config = dict(
    n_layer=9,
    d_model=512,
    n_head=4,
    n_kv_head=4,
    activation='swiglu',
    norm_eps=1e-05,
    rope_fraction=1.0,
    bias='none',
    init='uniform',
    init_std_qkv=0.018,
    steps=6689,
    dataset='wikipedia_en',
)
MLP neurons of a small language model. Each row is named by its layer, matrix (gate and up: input weights; down: output weights) and neuron, and shows model dimensions 64-319. Each number is 500 + 25 x the weight over its row's rms, rounded and kept within 0 to 999. Numbers have three digits each. A neuron's up and down rows have the sign that makes its largest values positive.
After each neuron's rows, "fires on" lists the tokens most often at its 100 highest values on Wikipedia text that the model never trained on.

L4.gate185:498465449501486503497489492501491480529491462528455491516488544557476494523520477471465521534490484525511500539470519574495517527499516557514482483490501472463490451507542487496512495507526533497503531518490507475486487499521513485494520466516555469525479464494499507532461511476496545485525500510526486533462534506471497523505515497475475501497513533510518470500505545530469505534483520470493509501487488498438533451512469522495536471497494515438506531550493467490489461496441499490511515513502506506521487519476501489492499489465472477495508485449473513476438494508502510509489447519488487529507485470513522481486506511505498508511503518481528488522502458535486497489520485492474487501477538499497509464492527521518498558483514534538509486481512542529513494527510459
L4.up185:483507498514507463532515463510482513527507577521480514452482482531451502504493503493541550480506542529519485502560514515471513513493497461523473527511467497489470479486453480517488548505505534524492478464556500482486479462507494505517497522502392481520488487522484499499472513477476466533498505504498495491501474500465507515516481516508518502511477468524511517519484538482495545490489511485498543512512488486509474511498496473466511490481531446514477522480448532486504522510510508476505509494535501523449437472526516514476474484532496484579497525501519480505483506486506540474523493545512522494489494466480496498469498479521504502554501512507448535490487524463519477518450468481469516469522470507478496489498533526534490491527452487475480522515512457528555487500491541
L4.down185:515461447489507502525490488493484531519504506535469521477473555498471544473490534499499521499543456540522509485538506523503502522490517515481501525485512500508509479485522506534521509527511506468484510510519455489476522492472506482491497494454487539527535523509491504476506440502474514499543506478492521533551540502481488511510500529503470498499507494516508452524493550484487526470522473524508465540508481475495466500504515463498442530500508465523516542531504500492479520504505498486518540514466492531500545493498499490492487501518456470471511500501450485504510473506505511496457452512472479536491468497465523491468499505487512508492452516501516502487512479524514532512484484496481540513550527540496494524443462513526533508500487545548491475513520528495534516472512554
fires on: "-", " of", " Tournament"

L6.gate634:486482503496503473493463474499470504494476526517454489514492531515489517510496470517512472516528490530497478476477485494505482485557505483513480495460501502481541460450491528470487501462485424503521475482530516484485488477493503509505467446499549522494530493485523515500537467507493469498542546550479506539477473499518544515504468504520486492506526466474466540460485513509488468522507552572501473533546509515521503475474520513499546459484506523499511488495457485515484514513461539547465503506523451473481496505481487503562518468557511504535517518456508523514488508538476475510509481509487499521475492479560536500514498512459536501475494478411513530521505488502519458482507528503479539483493488487517495489507497465471508476497464518511498538490474483532499486486509518
L6.up634:504479531496508519475498501476536511500546481522468519533485437496473492452471509550510524508493517507493512515476455523524539508501512513515482502505491478478519471552482475537508466495478512518523502567534499476547511484481534483520491522453465516504522476439498522529491501533522478477513524489506521492485514496534492492467447516513505498497489507480526508519511481519519493486500464487509519514522518461527468507488485524517548492472504488517461517440495546487475499510458502514508507518510523495491462510507567506524530575504514461504524514510516527484517529540424473501497519558514517508559497517506485499529506488500475490491481492508512506513558514462515526469527498463485507499478533532505519486530531506519538478485540475483488494512468488523492469545519535
L6.down634:528538508484514508514485533505473510487512544499458501483506519530528493504511451492504481491461501503488526480472523486500501507472516436531484443498550517468491486484520497570479451465518475478472491539547521516494525514437429516541501497471479461497487478515497483528503527539489501498536499485523498473489533469543514535490517487494498486513507485496465515519521507519523541530498516481519478509518504520466511466508554519488509475529536497497472454521506532537501445539468509505486499448503475496473520502456534499510489499488503537525520487513504544497514513500496511497492505502485481485499485491475482515548517483511468512485463481462467549471488495486502501469444493516510478514476505519555507501516464491494488528454479505523534508511549493532529494488519482
fires on: ",", " and", ":", " South", " of"

L6.gate748:495507455535522449495484539541497491488477506478524485489473480502482475492520507474520529485541538465465452499502551511544488479496470490456493549499522515468506554468543534477502480459510469509500530494515484513528479449450497554484493523479531507517474491550482512486493479545493528529514506475481516561471488484527479488476499479523504484522506510468499496503555507486483500500462516535483487469518479467499517490505516505483516552471508520486474471512526513520523507474506517481506510526546518468482496483548554485457513512486544438502516497516477477464496474465506508480517520509513453504469517486481463530465502463545505509538535499501521506491529495500512450525484507506508489506478487512513511471513559468490535481500491527490496448507498509481492493479516475
L6.up748:480479470519473480475501509481440484505509479436516519500537465486532520484495517488462501522468506480500485479517490530496527518496485514508516500529511527483479517517485470472499518532504523486507497510499489519521516531515544513523469452508489502497481559525521517479500504472542531523539504491493455518528470509438489528521547475508554476566539464536479529517480504463548479520473487491489510524509496506505510476516468521495478470523523481479511485476472492437515523495521501469512493482485467514470530553490521495497454501496465516466488513497550475543515482537506437516490494506537504511553496516519473477509450509529505469468564507483510538471497477517503527511534440491480493505473499498494474481474516525496500512515518447510521474528516492495491524476519488
L6.down748:509534528525496511503488480522476516511494496492547501453527523517466483518467476492559463459470524497464489501514522517534499483540518493484485518513499510517487523456479496523479476483508478460458440544487501505530491508505467491495536506542533439507507552518465533507477485505489520481511530465526499506467516496514487519502498518488524548544539496550491519475467481502435520505473536491491483517500491512479523527483499490539516504459482497491497458465505465467487467517532497479513534479494536443528494566503453473471531485473523482459492510502519537532509500509483518538514497467515472471517483568495501451504529460488424487544530504459506536493486467515501530468521485488521455505503488529506504494503513519514529535507491538498524504523526491477498468500513488
fires on: " (", "\n", " |", ";"

L4.gate1129:481472485486501496485475537494528450529490499521482477509505512464504499525508518499523515508486539487484494535512504520515521517496514487502470535515453519502478482475488469520506490476509495486474499534501518492461513483503485551471479480447549480490479472499496503479486477471523560536531493507499506519532518510482515501513547502523512470536512495468524494503507485485487551506521511490523512524565490498449468485472508484508492506539518514479464515534463448477489518512459472544477499509503490495479525520508472475479518486534538475470442508509493470455506524539535466501498524468476473492487435475466532549469487495493520469466478526524466501479492523534492477493555499515500508511504506475508486513481494511492508484510539523466493495528491503504463502504493490
L4.up1129:490524513508504510495515494528533448533488482483477476530507453475527517444517479497485516491514549494521496510462513475471511507485475510524514507460501490522515492495476489492491465491484477523530499459506482531495507494483501519517483481517529523521471491517495473480483496457497474559502518502484479546485506537477520495500471515498501503494505527468505482512520528471539520486471552461495453537518474552460515516481517485503496482520505484485501495493512491527494501457464489516492513510483504513477522510540478510495548524494548526495519533544546522516548497533496464513501475469478520482508475498488530516495502473504502492493528504508509521535568527503474437495522530455458483559546521497472484449479527499483490470471488527482447550502498485491520432531461542
L4.down1129:529466507488505516498442505503522526548509486507494499495517475423484460501462513499481528527494512545486503509497514491495495503493503528512497525469503469500509476489478577523468481503473516506515520467493507516476490477490462530498495478494465523506463479503515507478545539484499454473500497491509499463511548518503482497473500492491498462524499526499494512533547517527536486484514535456499492512512509490480521495538537509464512509494502499501524489544496552464511503506496520515512515525500469474472519528470480516536496480528490487503472495528490596492552529471445470512464519528505500488499485502486482522494490534530516505469512502474534485524483541511523474484478443464507486494507559565514475464492442491467505464443509494524506510483479507487484492526481522
fires on: ",", " and", "),"

L4.gate373:478486516494514490471505497496501468495479482486482475513478513507523512503498496507520483472488550446481470448479485494481515533554483472543478475502518489433503473516489506523481470483458495493495487529531489502488479504523514462492457474492491536496539469506508470527525486546524541493527530483498505487515450461498519506519497491521558531519448543572511500520476506532478523527453511485454528470485497481519534512452496455503468518522482505488441470460510505481503485518510493500485471548489467490479504487453482501472522521487519497549500531506491501517508523483471515513455487457481512476487500551519475503483518532511506475524493451503541531486519472478516480518487485460500496512470495494488487485478439471490500529435499476496494472466516510524521481502474465
L4.up373:530519494487558516494559517498504526469479488507456500529499520525524498505503497481463505509495506503470482540490485561505503491501516559520510543509522521480515476492466540540511498505505492482496462506531490545488541520489501480493485494502523505529510522502498536492566468537491463489486476479532498505524540481523479537524483474524464452479501511531525506506505472471511530515464501516534534486495493469490505492476497486532504463502492503523517495480503448502493533491472518448497542494459463467485494502456535499518493509436518463494563511460498493551508499510474475489468501487529490475512512546486495492456477490490525505487426508494494485504463471478472457500524460510464500513520492453534483488463479522461522510479504482444491501481521493527493463501489518
L4.down373:527459483436490504487495446495512510480483560522461473476516473466541524488499489505487457533530495446513538512554491498488436493481486512492512488528500470529502459496506532521499490483550512496502504520517489470512484507492533506514475488467528518469490506504488527513515506487498502522496499464519507503481499554541539485491520501556511496514498464516493501539519473500522486511486521546484480509508511502461495508512494494494519479550502484511515537504503478501525476504542500500491510466475485506511488522477527493506517532474472501518502474478498523490504458463493510456534467476532468498514491508467464504530485495507459499481499487488486514542484493541486553510503530529486456521481491532447503507553506486509509535466490537472490468533520490508459466485517467
fires on: " in", "0", ":", "1", " of", "io"

L4.gate1307:491513510500490477561488494542522522509483481487490448546499491471490541507483491518530567523471462510501483539496483528498529481516495528514510543506483481491457505472485520471513503511511499447463532510490474466491483523470536508488510506512484536500564495466545523478500483508514504488552500503439470544488504526513488512528538506522468536517461492511469496503505503518499460468477532488559470531504505457499476483488524502480506496477505509478527467528492494507511489485500502482517533525466457476490519532542455509512533537500488526487542495527502512481470508481484507502486491499489498485524476468525521518516479480478487485459507553558472498526547529502540512479520502510459519494504536527548490503493533504578507483517549543522493549503508502512468508539477526
L4.up1307:497491491488504548460488539535526469494514558483491444557530481520479492489490485485480502483498558512505537504465489468497525512511489499489453502462482503529493503508474457512485494484484491478501524490503530488533482500490479521476479447537450525443495516502524502505521495543479491524534487513518486545483491502497506508505498460536492501507481500463479465504481442471495524507517517498526473485506517538508477526519486493513465479493521496483480497469535464458522516530496519506555509516539491523514452473546472442525547524457513518537518521533507516501484552497490494478526502466440494489530462465507504526480463546535553485516477531494524528512503517498509492524503488514494511515496517490517486495478527506510535532530476543456432536469530510458494507529466487
L4.down1307:526442504459505512520500487496516534502459457462501523487506465475522510523483515507469505491493517497529494489499541461553509515505498525498501548519510469512526474523542513463508513497494492491501511555508500465488535477517508521492512532466459513491529465526496498512499503510533456505508446500435480478520512502473458486490545518513514481520509477507504554535499525506528521502510490533490481479452542503484537480438493520506519527470511534497510516556482482493511507502495448512464523484486518521457483490484508507512475475518501544533534502498497508539530522509532513499499538513538555482491518519505498517471503471514472524484510458498470473514564539523505517489532510500470516458511519560506441485517471478509508508444490490530533479496488522480461518498497479
fires on: ",", " not"

L6.gate1129:558482488480521508485501531486531495490462519485479499514508484532484512524529478479465553494501529513531516484518496536476501495500453516515483489507531534431504474489460498483530539474501475468516453537481503536494498474503510548503488494506513481482525494486513516486497508527526469500500529470507484524462483480463467471513530552485506497503485509451465511510489509508522512521525478514513545495539523493502521550507504460447525476437504476480495506488510531492502472482463507496483484489515489502473534518513503471518506523463502465509558521497513550457449484483481505534489465487495500496511479471450512540532470504498546515505466546460521524493490481499484505511437526506506497479484547527575465508524479485496505530482510464461540491490513510515526474536500464
L6.up1129:488520473475528482485515453461473447513492518523504511555513513508509500494490506534522544502492549545554464501529513505540520490486471509474496476489532511502488491531509512517482499454496483494492518497514477521546553475491476517493502543475475457516514493508486486506559541508497503549474493504483547471479477507484488477490489514495517468449495518470519515549480536482517527484466513527499499478557501563507498542452543490497497496468555518487457503476498475471477497477508475509518482511480563517515487513513484484456511516523483496520477509511498528513452499514523511482491480496464511507493520534480507523480517487486520529509486518507501487549525492474507517509445526508528522478481491436533486494512493468467541479494475514469507493494477462499519494501519486
L6.down1129:541536506482511502511450525497466498505517480514504513485439514478479439491561461453456483538485490511494494511494538509491502470533483497512483515482508502491485458470479488504479504535519530468474492451499486500490494490492485498508503531548501556507518490461468491535486490499499539507511520503531483468452539452461506520451522529510516478485482463497533478475452517528461504482548508506530509488483515510483516503471500520446473481503534470480502547479508451465463501526507521499525511502480503500505512498475521495535533504496516478478457471468498572520515519447502534489486496499524493567513544515537535460507469507461484449550499530479499491481505506490528483482457522458533531525478495505515507500522531498504480512521525486466532519530490525460539515476470501
fires on: " the", ",", " of"

L4.gate1282:485489531549493455460499510484536468446496526484502499468460527502478455501520471471502491451501444494520535499512489523520489514506545477548533488463503437531496539490469503484489514529472471481491483512531462523488477498521512560511510555498511495461513494481441490503477468474500514489496522492493484526517485541526480494506507463463497469507490551467496510515542508496497491487484493470516450502512466475522512489501508509524480482498505486526523484459532460567483506462479510503493524468498532504503478508507546530515477486498479504529506497475533497519503508484525489476483559460539477493569510510513489489504502466475488466507471498525501543501526503464498543522509515490507508491499525505553492556486475502507495467466498514462504500470514514519497499506512492
L4.up1282:562512505504494500530448509496534485489539522492498494486504514505445512488525510514439478487489512541542531496491525537475484518527493518548507549474494489540445494531490543470490542487497491481501467508522485499550520543509493525478508512558494513464496518521498525529503461502492498485514494519459488510535491489521465477491508495513427501530481533521487495514526438508514498489500494475503468485458449504517492514499459475494511486487478517520502513504499463453480464490518525481524501451518496499508488505466487488545490497503501496568544508491491540522462448492472498491456485466469485520511519519509477472496474526474484491510503517479496532537493499499516514548491505526473478487506547472513497507499533518461499509495438516487500515506511513564478521466523505
L4.down1282:518504493481497545508481511499451512550526543482515470501527506479506532516480516511493470500490538515495489482502487523506450517465445484521462536481510502509464483503487519515487492487439524492510507525447483537512475484512488477487511503498473514490474506532518506460515519521484470464503471494469502494513529530505499508532510504509489518521542477467492531486483449490507497451497496546494493491476533468480547474548477482518509561484507513510505474509464523489492495521496538487441550518495495472484507481497546488554513528467506485572512495471526518485514546496512531485513468525515528511514509525488533530476520507520527511499556485472492471523548500487483493482510510519468483479521504527541495484520511463468502484499454493488468461506502496490495471521508475
fires on: " was", ",", " is"

L4.gate1102:522491518512503467474509480501489505483472512488509461506473542469547481478547543498561452468538514521535495494500509527513480527503510474480546508463520491503519490483478493476536509516542522551504455513550464523535442504510517475507460491488476554510480479486499464508497497464476534519480501486472490481498492520524490513505472491482469516517513541464507512507506489469517466541555510466461502453532480510534544480505485452522564492511467482506520466492509500496530499520502499511521488559541521456510491531511509505529470558535472470532504488491497488483478519501526532491509510533490484530523541497510528510474519559492502479470495469483543499493521508500532492513511529495485469493512472454507519526525541478513535520476483507514487506476480489480521479510527499
L4.up1102:461486479536542509493536493539483535462479476471534523519512517538499514492519487550529457501513500529496521499515491488453485557465504519504496521551479465526519445494502510506507474474506473495485474494503517478490460494547536471482516440504504514465512483496479507461498471485473424477507446480504502500512512488507487491466526493516529535525478507524481466528523515505537465500545516527500488522545497480499510474503491543509535512499517520487546529492501497484486523508479553464488515490546491491481456430535486489528498532442507510460511508475523482534512492548475500480492497446503525509461484529476513507492501466498527514501496486501512543498493487495487497484520457510511543487480530531517510562494504477532530512493524494492492513509499461549491496516468485
L4.down1102:507533481480510489451485475489535468507489475464499562511502485551473488469500476494495545513487489442498499551547503518456485560486501481495511508503517467499501488470513498527512514525491508510502507531526446498547547554500500494516492471486495507544500478510503472481486471519498512492522503489519483470452488512544528510462572509515498481514489479485532551484522499523459453554458499539505520503522516533495523524497493476506527457452523508465482541488491487499482492456531508532510513514548452508497514457462493484484525474500501534495490486482476472452483511525509487468525503513528491519511509499490508515496445523520530517493538474506517546498530512481528503498529489476477497495496522471510484491534488519503506468464500535469508512486505546482481494490549509
fires on: "s", "est", "ic", "km", ".", " By"

L6.gate850:481527478440523499497561521469506509523461526512546537470499523517483479550496495517476502477538533528498448503492464498449501495490468507511467486509520497522456463511518470496456515534466444474473476470458467500524498467481455488526490534485512525484467483516451488475538486446504508517472490478497480511487514500468483501495480504546478464521545494463519501496548520520482507503502477478530493476497446540477518450501497460537480508499470490503506530516486481491510448486493481503533472491550511486504496549475507491490506509524513471499551496472478498487475491456524492472557484513527522461524502478498490450487507539489496449484513487510536497508493519471477514454528562496506492509562466481517518496511477477482471515490529506466528490538461475545522464446536456
L6.up850:536488512465487498470538492429508508511479518532494491506492467517528530519488520479518497510519530484539476481501523472515496464517479509527467486466557474504504505491510499542535483527535491509458508493521520525480485511510517506463464517512456570486522509485484523477544525492499456510473528481542552491521483529481527485508488522476503484500544489468462498519524507487479444471546454500501518514524452483454510483533479471505491525480490490474480492513503433533524479432509488495532515491480485508513530476472443495489494451504473487506513473509520517518505495472459501503483545494537476527499493454528513503455485518496510520537517510526465467477499480499479501480493496490523514509528521488525521459449523514503511516530504501555491527543472507498502481480460484
L6.down850:484493482504516506534503517500503498465469542502507495488518487526534529500527533525565480495488525463490487491468492507560471494496502538439513493486518477539514504497497503483494472533525476505477503514503486501554485478490515530489484537510529492516520518499500526512464542503493525498499511518504508515501489475506479502466502504473543517538516513532479503465529481469487487531498444492503488540490546477505538529537505483479506479472456501535481518499511513516541517476472484481494545505515529525488491507473475530473472481531514475530556513495493553521526481512492499485480544489519501499535517487499531448474457513467551493509476501518509533471509471497510494517517467484479496509494519503495544482492518488558491510521521496483487491511505508541494494519471501
fires on: " |", "\n", " her", " his"

L6.gate396:524465497533478500463481525475484491486489512466501532488529512550470498519538491481537523500522508506493516469493483499523440502449488477531508509485474492468522539482535497487507414508448494472526507523483540516489522508479498527518486501518473494480492477508521524512530507516509508486483504495501462490466499492498483469480485531536489544493489503489556487465475531487546487534491475525527470522512515472513523521479458489468497530508468482520506513509530494517479485535474554491524507512457511491493511500477481466526488501482502521516485459491443538510489505519522492507483498501468475508521490534472533516530508468437533476496487478514489486498498509555533475456502512494473477514512487505539507496502459479486510533464487532481523461514470472472492456489500499
L6.up396:538521496512488543460443492467466484538508501498530518470505516519557512508521510520492474477505493487521510520475451491478517486503480487506490509476519486504485524484490484497494481500516482512499551515517503489509474526527474534536471528496502487470477460511456498507538551474520505547483473517471489466498479483528526496489546494489459522481526455501530501502520574506520480522502448487479479507516486505537494481521516489467502495480504500546497529517456500560521512464524504495482492477491496504444492529476537476554498470467491524508543521507480498480457504515488471525520484469557497528493553488518525499520483479495518509503481493475501491475480520518504496475512500518490484500472502478419513489522469503513465465492519525538469441510534495492492515442531538
L6.down396:516547515488485486509491515503520527532510515519518520513499501488485495513489510501487478498504525507519549508475509529490495511519473513513533472482536507512485502471449502513507484514485464505512505531497483460489500499504522547491485497517524506505497523486456502536540506478514470481490491525492487481469514517504569511497510460532499515478484486497495506473509514504444462536553528533484494516516515485509525546530509471491495559502508494434478471506492508514545458509461520518465510527472479505496513426490492502475503524535528530546528526522488525477506545455495504487519468565512549548520524433479508479456493540479506518516520534503486493518478481504473532525476492458481522499515494496501505509486484535524496521493486496497468520492501471516512547481506508
fires on: " at", " the", " of", " against", " to", " |"

L6.gate1199:489481500508501479486508493524498537509509512507501521483517531479536444457500479489479492505546491534524492465541496498520493530511515528594498502501467491481510518487499502471497514500479515508494462507488540495485507456532543490515451530517530530482508497523530472518557501513502491497499519516516495467503477487499520502502521496535531534513496493481531516503500542514463517525494523536535495464530484476471492500482516494483532494443507526515516500541504507541473511487520553539514502513459493512510487494475513509536513476515530517484465522514485519486485523450466455465460454516527562469530502506491465499533509551510538537467472512515487514518486486519512544484478479503523433529497492521509508459478491443493535536519499461451506482471517517512500486507499495
L6.up1199:519513495520481494508520507515500490503507475514493463476475508537473453466523451507479470491535526502534537437486478541493480486475523511484537517533475501511522506500543534470542503511497513473497467520478436540492496468535487520502507535449510490458490523546501488559491486502505488546502475504508487543468504472467525489481502502511511503472524504504485529470447490479468531531507504444493526487554495514535497488501545535484491542461488522530478507548542506448502530464465463478490505516506478488513510482517525524517493555528503502524500455531473495485528524518489492489469494494492526555504497562498513486488506491495489486560508509529508493506498494510541516520529523539490509472503535483540483503455507470516527486554506472495473527475515521505520474488523486
L6.down1199:512482506473516520498524511556484507440500492502492531536468536473519496524549514462528488511504460490509500540469465530482452506527456526513506529487497516455507498460486461473497498460490482484479483532510497495475483520487532509511552492506479529518499525497547513525523503496492483525501503519549464488506491478516503511491493488503537512462502497518523524517469497489494511486485509512499495514518522488532458536489514511474476494516496480508505516504485480489486513515516543477535519479494501467496529510496483505525475484507512514492473480532551598482509485479508517471524456480521505524492524505511479549535538555436518474489482499481485524492474517510456532496551438463507498498467492501496507492478500492519524520535529511502496441488483454504498516519510520
fires on: "-", ":", " the", " |", "w", ","

L4.gate533:525501504513564495422502503540523475510487481475522454528500471511493531497512496496501475510520485527463535505538562513508541510496512477462494496504555514461496478498446521484518500461495495487481527521514533473508451502536494517483499467469508504450517499488472499505447501550468472511508476546484528483519526478485505538521487461532503443511487446510540524520463480513477496491488519499498497468502467498514520496536494483477528517468483494492530483533532541507489464524511512499560529545479496508502529508529527504444485490487530502509472507488521484491523531524494516543508504456533495466486504487469551478521492478479533470485511504479483492513507482526495546545517490408476483481484523495485479476500525467494459501467475460486502487480557481508505477477510497
L4.up533:515503477541503451480496443526515501480470494488521536464539469478519502480542469519497455450514520479457507520514530467477509500486486521495519484481485547433503496497524491531502490508483510507481504489493446531507491483527500476482532530470495535517502504545494483492528494471470501518522522506488500529490532507503508526510512490480524495536482507494468531499487474504486509486518500516490492548504481534490508509466495507533480448483492516507496493531495540527473572489507464459541508485520515463505508460508500480503557520484537509497547484494520534470461544487488479508503513507520512493508530519523504517461491482500476562493518508462501506502490458495500515564488482488549511503539486511449497486479534489510494544516499502488520481515498498513536490484513517
L4.down533:481561499499494478505498498566494506522469515514503511472490511506519472491497494495494484485515513517504471507557503493488497473486486513504531521569501498483505502522492488490513460524490489474572531520504457476491480457525474493462522506463546467492508507548472515500487496493507504475474505542482482481461458469534522525464486460511483544479492488545508453474452537488535522502472483485482522494547507471515518469509500495505512504455464538476517510483503466472515480535504516534543501534507533466499500493495511477490478540535526464506465483496512509533440480502494519540489535455516461484489505481538517501494485483483511485470552497483477489518509493490486506510527469450520477515481538530532507511474553502485555523501454513486462498491549526471528469486443503
fires on: " |", ";"

L4.gate1058:465539481503523502489437508483498489538489512517489491485528482502529523500501487518459556507510480472500517520480487535552508516521479519488496520506457481472496495506502505556561546480510514453509444511515518517517489486504475485515502472532514479501534495523520496523475515536458508535496501470464471475551529500467479520517496507519511498480481502496479525473473510507526515508456467498530529484517502520510494478470484537462526499498490523486510480503496479477466509498494498510479548525474459520532491509525507410509515541539457489503490488520466496510481547477504497474553475524535506513491532486505492530447521508481457529461429490505542511519522516462492536450471461508496476549496531505487554501523527535555519493515506470509494542532478500493535490471512496
L4.up1058:550480503471540483496453523501523458477508522489502490492548548485494490524501511499503510516539491444532510526516496484534481473491501506488483509514497492517491510526505491524504489528475499493538501526486507477528493487556469495455504480489458507527502472574499437497559501550462556513504491464521543503508502469488472531489530458492461502496455499492468508489441498489483487512479527515517454514496488576478547529475503496475514483517509484511534486477497512480483527529507500473483502480491490501503502523500541488535463471498467493479496479488450468468499453539506489470522463525530486495521538476449500500463511489455481501485506540480566513517520517489523538472494559499492506532454503521468489488509476543522519481525529533475503514483483502499497545500506502
L4.down1058:489478498524496557480473507520543474500516499526540457531530480489488497460537510518485492474526465497519505519529499517529497520500508507442484462490488512532476491514502486482487549525502491504495502490516524528480524516493520493501523506528495544479495509505469505445466524499526482489525513499496516485486484505469506564491476511477518443460502489479514502429504483483477476467560465498512470487494518489509498497521484504463502499520545540477488501487491489508479507485543527468499510479472510504514519496475535518507502484470483521492483513507470472493481454518518501536531454485543485438486495472507515459496499560482476495474507457540503491517460488505569537503438530501536468496477515525467498476482481526513467501493510455532496500502491541490522541461479540
fires on: " (", "-", " –", "so", "app", " what"

L6.gate333:490482449494493470497557463480489521486518522524498503530482485508495492492494505485447500479521507518507486482509462494475497472499486457497497566527486484489493450486491476534491542520523474478524471503507486492498464517520535480490487496525503514523491525523521542513512511501489450535445520503529466492470470480475532516496464455504493505499520492479499498514505484471490551517516532484494520524513505517520521487501506516479524459511491514449481487475516442479502541490467536496539496511481465510544495496557507477510514508516509475505503482468502535478505493495499546524496474516486518470541488481544463506478482486579488482489503482492537548488499542504491507482500506517489495500474471488452524471530498480480487489536512496519496494468502497519506495529460545
L6.up333:490466471526489469499523534498491478510425505496520504479502453511470486478489470461510472510530512516492520471526439517509496537471529552511488526506478474481515469504548497469514475550471476523501481545491452528490488523548538494505534528524500512455448495485515499510484507526479529461489521494469534498499495460460494508542431495540487499509487493495511470539496527513476518496478459479476493549508491526474497485507521513521521526451502534474543481439446507525522517522500511488515464528519477469530480472481478530536524550485476535430526520492521529479507525481534529459516464492494507509480512473479493501524501521541464537505492479503500469484500539478481468501508501487460513485455502504471503491494504517493512525510535497535492501496513500494510512470516551
L6.down333:473496521511497512508513492534508542556506507545500507468524558483495496482515515540516489533492500485467508514471518452518555517488479472510514461531513494507459439492538476524524487480499503535510527495495494468495492472491517493527514465529484531538536500490524479489520511511481498509503510492468508490483486500531490488477542514457523512513507473510485511472504485536490472506505528488524546532481513481472491536495451517493491479543480519501510568513504494477471417517489488480491497478484495472502542490480520479502516446511502485489477467554511516526461479498507498557488530521492502485508477506518488532509482487458508513513492553516461524510511481487498513477495486471514491536505493506480481543512521470465498477485487488480499476492496457517501493488473504
fires on: ",", " (", " who", " and", " in", " that"

L4.gate814:539483474509519512469552461511544484550485466512519503510476512512530489502497527509535519508543462505509522498460476499550506456502494519517472438485477472451496507513454490468542512500508474490478487548478461514459488505508480508465489456519524545522501493519507511527509431538493518577500541485507467506481512544536507494496504494549535521502479481549512464524519519493484500492496504509509496524451496485483505520469529500440472503497515445491507509500483492485542506460492510511543494476492478442503490525503481462490511510504480446495480480447484454486486528478515490505458473474495474517482474456482454502506503509480543492484499502474480527526481453486513530487484499507496507463513511498493501482523481491502530525489489513524483488486500481518474508502499471
L4.up814:471492511472478526523516447542485502513492529508520484496514465544516500481464509532517515503496533514560483451528520506525486510512497472523536504515492530557549533449483476543486502490466476512509530510501486474494479538432533514496532504491514535482529519502497475532519533486490555523511512531481469533549496486506474436491489472490458503506468455502497447457501533524496473490541533507518490521511497497505525508505516470503521455534486485520507460464490485535504483500479483549490496527509526485475487484535490521423514480529481489502554480523472513508499495481499510516474458478468519538508517456497514495543484491522490509466529482551481470479530482491498546483475488479535503574501511494499505500541474529500507526531512456482489550478464494519441501523508478
L4.down814:540527488526487530520454507493501511440510549516522494522505525491456504462503494535491484510491543552506510507511512501487478565500507503533514511491507486495484539474502458462469499522490500533523526470481465522517529503524500499512493484474514505525465471503537478524481493469489506415482454533505478441490483491492507524467526504508469499440497478497518471507505496499540465535494487489526481469483583512529499502507466518468475484507477494537502525523507529541531490483482516513488497462523493523472514511497490497520511451501497534478494510480499548528494527495503504484547509522451544470514510539537543430500481485505480490487532505502522533504530487532497490475449463483493500472470508500502528515493517534474486482519475507475507505516502479479517475495514483
fires on: " of", " and", " |", "'s"

L4.gate536:506490454536486541448539492499527520503484528487509511540509514465487501500493496537493455471481518484490513496515541504490475498480508477511498525580479489557464504533471520484537515528530468508482488555539459492535515494519527514515486520471496513491503523484551498466499512493484506499497451524480494510505460455457513454547526497476506509478469473485503549497526500495487495484521542544494518467521539513471506537496496519516446511506510489471452491491490466487537491487467483500497490531457556524521521503458473541470501516517519471470488526483469466497468458494498493538502511491472479508533516456468497500520486533485560492514526496485493459486497515495492485539537493517458459551533461503495506500462514558485517470522506477485469510502520503529498478506481550
L4.up536:480464449485521543489488503485519491519518517468525510526534515551498525471486502531501486476460523466484478521488558490501471509505492498509500545484478486529456518508491503491502506540530483500460520529495488511486501490462519485483494487488451498511492492538515496491508505524443488510514528475502533484464539520534496486505531475512482472520491495515471466544509491489456485489493474494479530481508487500505485518517474467503469493463494499470521511526494493525523460500558456490515500510520495540521519532483469516548495547524483537524520489500514506472558459501499525449464499509492532506491524500486506506512488494506546464518514529526506488560506499534500523471481492501522509487481526540541479480496459523523470499505533506513508510560505498528482522463508507
L4.down536:512544505482456497459448507438532513501482498474474496492498466460542515490513459455420476453499506483488468476489499462521488493514524550475522517508533496518552492505441485531488536527458504457475511452485530503502507485494473448538481471530511516520495482484485470490501477540486516501491475502519510537499490504506484478491504524518495497552502519492515470489481497528485494527505474477447493489510511528483519520522495487544493504453499467517487514471519507527515492506464495498513494459480542473499468481483508477468477502490540472501542489558503522500474488532496505486464514488495496468546544517508507530475480522464538503468490517503514515483529551482506514481505513486446528509485495486485499506503561495474529480490508468498481479490524476448529496520505502
fires on: "\n", " there", " |", " had"